MLP neurons of a small language model. Each row is named by its layer, matrix (up: input weights) and neuron, and shows model dimensions 192-287. Each number is 500 + 40 x the weight over its row's rms, rounded and kept within 0 to 999. Numbers have three digits each.
After each neuron's rows, "fires after" lists the tokens most often just before its 100 highest values on Wikipedia text that the model never trained on.

L2.up1394:496461552520557526563450485467498464538529545501503467508542461465497522584481585498546527502495461583563474503537494448459553583489488534471494448487500499506526514524461530535540481470422451546502447499430560463482471391455506502432419459504478579457511544565517478478570533525547493478
fires after: "-", " M", ":", "|", "7", "S"

L2.up122:465571501480499477510456500491456494549519464490427531465474460455566465578497548445419528442526515537544518500459556498486532511509428525529461494476560424453460537470463475431515534540479466544486538507436503491476510554385508526492511546438465416451541506541438495509446514547494542478
fires after: " r", " s", " R", "-"

L2.up770:518463470562492544541482476521437451450523466447505391468404493476473540417535468508480477500543432517532532475525481465485542505498472557463512514561468511467536533535484524505478529527472462531577550499507497490443477503458515542492472625487534546511497493482529580546539458431537520450
fires after: " Z", " An", " T", "an", "ik", " L"

L2.up84:476480520450473501427497455520544449576519376491537548509482508528552517520493495468530560550492563510535568516431522451536547507569554473531552421490465532580497476553586472456531454511466468478441534540532507536446521493528566456533500480503509486577436546550483524538552398564493518514
fires after: ")", " ", " —", "ore"

L2.up1243:487494433483500453518535509529553478529493542471620421565513531489519514477514476493533495510540475499519488571566487473538588452515525494481454442485480475539500458458483448482565476591526469509581477555533612475462516441489483490422440475467481421615523475483507461445497530540518467561
fires after: " g", "rough", " help", " to", " se", " as"

L2.up1487:449515522489518493456567515463498494592435546512474509510528556528476505483498469486534440523533513467546465381557507501547548495516425520467568560496475515573438476511492527490487517485485459476474549477524504546522506521524537571465490494531573507560468504534507464460527424494450551556
fires after: " the", " The", " a", " them", " any", "av"

L2.up566:429564418480481438543450526478487526496498571523504524546494492518482446532510464580570454539531461440496430477505468513483541490465495485486455429474457505456540468510567534490470494485536556415537482517458502485567466497447515581558532499576501483550527498562522476552515517496548487501
fires after: " Comm", " comp", " Soc", " Academ", " Instit", "por"

L2.up707:472534575529546472496547460548464528481528481457471469480518478501474550488528537514525507462455598487484460475458472497485473472514470481540423488530505477473434490507523573475462517564460448572458526573451512543494511446478490482476557465500488507519500505517617495499511491525554538525
fires after: " F", "-", "ab", " f", " ter", "\n"

L2.up1204:507539485466525471537495551472420488473505507495491445490524498409500577484505493450521492511476511430460494459443492489576515521449574451488468497495485465489547551464547525478496492523520582475521531430492545513460533483466481473473488517560580524439478481472567482572584473455509488517
fires after: " feat", " p", " in", "f", " f", "stit"

L2.up1511:525448545644530500451566482453509497506500527495538405467483535499529443490455446432436547483506507474459562455560511481562530487455507523523519508541514510415444533456509546451454479447479517431485408499497483458478531532476476499522522582441486498473507444483514518419502475514473470454
fires after: " D", " dec", " d", " t", " Ch", " ch"

L2.up819:488469573476524489472466448457538513510545486484455468512485504489566461576414568505471490536450491464534566505523472514506480527469504496467474490500498506585508508520462503577373535450487485585594470411514478438402438576529466492441490505470547483510488587461529433523518478541433509515
fires after: " C", " c", " La", "est"

L2.up1180:534532495464429452503514495490559434417498494435534444581564575524481521501572607494508483502469559449544510503563527478481457512501505455470410482493484469511475571500463469505533519554477526528486537534515472459542440510498521519486433456482548537511500493501554517521534498540445476489
fires after: " g", " G", "ri", "e", " B"

L2.up1205:525477559483581472498497538556538477546519474537532542451477399497530490528477431513488501456498426511474491454474469469547514467461488530478478435571479479454462501577511557511462510527509502565483434419446495498524446497501537492407467458537466531512482556431473550433522566447455500513
fires after: "|", "-", " Sp", "cl", " play", "st"

L2.up400:457478527491489519478502460558530433608448536532461466513542507513502535494522482552502521449497535442560470505504529479520478432544485499508455515418469522492522498443498541494492485434479523411534563440517526409549474475432470512505503471515503545560466503525523509505543513522524413452
fires after: " is", " an", " was", ")", "A", "),"

L2.up1477:520494462495412454495462461488483574499472475487493531524509494525543425489506522430506472452498490529573498488538482476488522538471504534456521489563440531467498541541437456471531469537483508511616457508550524481551459502461443472510499525536539491482554465476549481525476475484530454513
fires after: "b", " g", " b", "ig", "og", "g"

L2.up1325:464532538486597509486520546482469493455443405465480483582495545466468507539422496539542521432510517466506535536471485502415493535563505496564440496560527475530515484499532478475481548499470534566483458537491558519504484575488455480491524440494511498461534460547519536499575449457503473482
fires after: " f", " F", " de", " De", " ex", "ed"

L2.up775:450453473510489545511493489597564505579501513507495436438553486510485519527485497510474442539501502453587536498510531452500526548512556505507534513504439468551513505505446593450583517510552507537505446471467520491490513494515494428526545484474538495594491535536459459483422468381514550508
fires after: " B", " Bro", " Br", " C", " the", " c"

L2.up785:544534477514463439497535563496519530555480449435443499508473617524481516444509527537469496471538435528508434460495586469496511493496511572521540579469502466479512483464410534459453541534446492474493516428500450446480493488561517498486508558496539544480529429490514519503496505401455589543
fires after: " O", " o", "s", "O"

L2.up358:424463516541534439553547409557513424414507426482533498549522519513516523534492482496439512490450526480503548527485497495458437491551471518430482469568541495464487510490493490548470546513540451517514515488481475492485529485512484436491469485484515447497482472485450496534449500511568555532
fires after: " G", "G", " c", " g", "-", " the"

L2.up1247:518441581494481540471470475521535463519529510532473535476574490512452449478493474516463473574486512466564545517518487445495458472476438489499467470552467522527522518458469472503427538543498445526573513468539474473501430529481464504457508546537525493540459546521441460460426481511490474452
fires after: "c", " C", "irc", "C", "ute", " c"

L2.up418:468511503467487490586455498453492459585461500488496531445489447429538485509471487463490483515500467525523494514543433446459502568533486508490492563492537449534531464509482515415498501526480452494511484550495489499435535488491447513504461419506522510467517520502507571468517516482482492425
fires after: " s", " S", " w", " W", "S", " res"

L2.up1455:517459488445471494549510413554469404502476520515538464451568524521514483531494506508559536543482508438445489540444531475536461477486514555520501501490499561569512462508558524466469482532507451541465544475458552497487417561516560528473526491492438499550522501528537545478502502480526523488
fires after: " |", " rec", "2", ":", "|"

L2.up312:523519414503528428515553424438544528475495533490433490529544526573496500435556460442502523475511509453523366494470498527504581500509531562491445525480500501519522495492526521531523480518530466445499492504492508472442575443507498491544484502471531566522516486496506492474499458513535451478
fires after: " R", " S", "le", " K", " T", "ak"

L2.up469:527499467433451515523449499540568539518487451511509523454512478553513566540488573461492537470496510481564446536549466513489475491411480516524521464535475498503533442513474504421527553544524461525481539544501511419436523496445500576479517448484453531469563470505472552477448551497492467495
fires after: " W", " w", " k", ",", " g", " Z"

L2.up39:545518536506484527561567545511597531472475527467603511480538497484579518514546515505519431491506459489515476541519454474535509468511437428442580497499578444486523530526497473496555415465469427430498520439506559520490472446532513447446528469503480541505477441457547448494485507487443470520
fires after: " K", " B", "b", " Br", "he", " S"

L2.up763:490520576537542471535535527521638555502495572484414461465469449480514505548494497476535493477429528401496402502491507506533558486463514522490429520484528543518526421476466513424496557473518453476459488470490555556454525506550511512494498470494530433470522474464448458473560474558451496542
fires after: " in", " In", "p", " P"

L2.up243:487495512517504473493505451495487450507430513529446481557470474532449511444510474533506533559448535507447503463492456464497549539492469544487504474512486495541500603486522535455503446514561485625450582459539537479494538537457509444568541474507591483469423490491458552522521467549575534449
fires after: " f", " p", " del", " F", " rel"

L2.up813:492533476459533526515477447441540447465474450502540480552502459519495538502511485494512487574461529540494508518441506489497471499488505504430523554471451521515498581550500460455603550510540466520473515500488474545483456479471457500525500465457427482464516428501579539521542489502494495513
fires after: " ", ":", " M", " |", " –", "otes"

L2.up88:464470458525428507563483454513499454485496484511507484518544505457531573508499457499529473524439510458575487528544495481562514446433527444505474518547511466506519444494486449485495463472504537485443493589486493432448558489486486480475433403509518497516523498462463505595507522478479499537
fires after: " f", " g", " B", "==H", " w", "ly"

L2.up957:509444475505492530503492491450533520514512431467490478513533509537575522539534492502535541566524507455500521554570523465491485468557503564445499448561484515541531509477445451496439474447448599520510477547395429392543532591481455485449501591565562528467473535499505474531500527444503536448
fires after: " d", " l", " D"

L2.up753:475420462500465423478485475498469485440525424548549523493514535561495516548536546544513562536522487482533433518540451558508494484485557565510465392500534533483477451521459500520500431480505465570515528515467503459412451459436486452544449511517474541507541500504513542508525504484505543533
fires after: " \"", " (", "==", "===", "\n"

L2.up860:493487514525494517543486501451520533490512437476545472459546442447537516517532542528465554455523526526476506525503451513439463504570483529521521445564488501478583492504480438438488517500468436472553512514570527451495504525470512570482583485489523458480510519435545566518512524411452469523
fires after: " V", " X", " Z", " L", "I", " Y"

L2.up1173:492506476550480512546494450551459473564491579512512508539502479465545463449491538515487515479460488497472469511583492486503524558484437489522444484479397499512478464508445524507605551510482448471519552449527548528469471572520492604496458549572513478530558546523448462544492487524528491470
fires after: " is", " was", " as"

L2.up340:469470480516519443521570544466463478493434544458469531494512454484539506583483494481537578493552503452502462514512546539531510505515492519536539440583453506533487503506544463439540402456470569542475487430490538467514524532450441477505440490534505507513459464530550548559507558488529509528
fires after: "\n", " (", " \"", "=="

L2.up710:511465534531632462508548460455511473486470488482434521503486551505461461484475513542532445543502492484489476427548462458498512498561473476533515474457528511557462432464475501489512490436485497531486512508497523467511485528560537486470462539512440497556406558464538503564444456548519517502
fires after: " the", " a", " an", "^{", "2"

L2.up265:463449464476506416531518509486491462516510481450493489530580536527552519459486553521522499490500426482527539537478466410519556464459519457551466481525507479540538495437491544465484429514469516498471469490452447489520469587515532452501478523478552488453533535525492497475436544492491514531
fires after: " O", " R", " S", " E", " A", " o"

L2.up514:512465451462525504475470397537505494466578463549533516457473551470449527513458437435512535516446521469556556514511548499580498488530478515488457458500525449498516469528485536475528461517474479540507498471537557466468479529527498557553471452525494478514562382572511524512547527558450473551
fires after: " =", "\n", "old", " Que"

L2.up281:530546617535437523397410434452466504538537469532527505450529501492518504570470524531509409469581390551512487536498468499490574495535522508464458568438554525488537506445504501502508516478512483519468449473477524473474510445500550520515521544474439537449433540492453457561456540434511492482
fires after: " s", "ict", "rit", " S", "ouse"

L2.up714:478477516493542441528510473486556476553547539489568473471480470439509511527491491529491523477522484473558419536465513504578516480526524538530504489533579453502512479496506542497456506431492450507549430475435479549473608454487503469485558510491484539490475462578508489552497533524458417487
fires after: " K", " M", " J", "D", " S", " d"

L2.up375:444490608521586440471509544435518522510484531510506528485520522532505509493524540531499519520579474447507489461488458436550495474528501477515409497457516478562568513548531500528438479450515480525512475579437439499521469580476484453480536505537482460500458477513500504484458526474421496505
fires after: " S", " re", " rem", " con", " El"

L2.up291:537511543562499537480407464516481507470543515460459513492525538569508530585525382441483538580506460492475496451530525532450527512525525548508415450501481506475530528507486536544439418446539574507511418515454482489529543471491547539563490502511549566481535486481515500502497532481484549444
fires after: " d", " l", " do", " D"

L2.up12:638527533464428505413532524470529517422563485531576460438535550518521540480481532494487536500493519537510475485525498473489525526507489492542451552479477407512486402546494484445487509457504505485573495471519524483459545437575497581521395506502479494457507532519472519580520467464450488574
fires after: " =", "\n", "otes", " Total", " L"

L2.up420:462514496514511562493524482508493463469485511554455490526489432516498519480503552475509469541535526421458433436487487475510445437502533537497508479503505475509550582478444467524482505467504498525393477494508594472539546418527481524526525478542555498470484506487514532545492533595453541532
fires after: " in", "In", " In", " at", "0"

L2.up409:472486459457523510503501475459493486535461475454568437511479557561476485500506531437541516486494423526475463487517497480480533547518543479560526544547551478431530516472495490438503496453576530509431451489428400577475499430507483450496512479495550446514561487490429479478537508477407586574
fires after: " re", " st", "ased", " me", "-", " rem"

L2.up278:470463494463550452475480503473417531519469485483460624537526466517554582552615479455467561443536456495519447509496430498491573492532518498505490461524528517463482482553518522462514429502462500431477483477514505422493554495483532461525467515558486469461483515463416476476580543436475519549
fires after: "\n", " (", " S", " s", " re", " w"

L2.up459:469527491443512508464474486490509504485472555426528496491525544525491561520500468448486512501467492529455419535521496465472515487495524498445473507556540500518522542599513548492438485473463486506492458519533517453474560509566465458479511521489541553529495502518508522543517470569486461509
fires after: " in", " In", " (", " [", " Gu"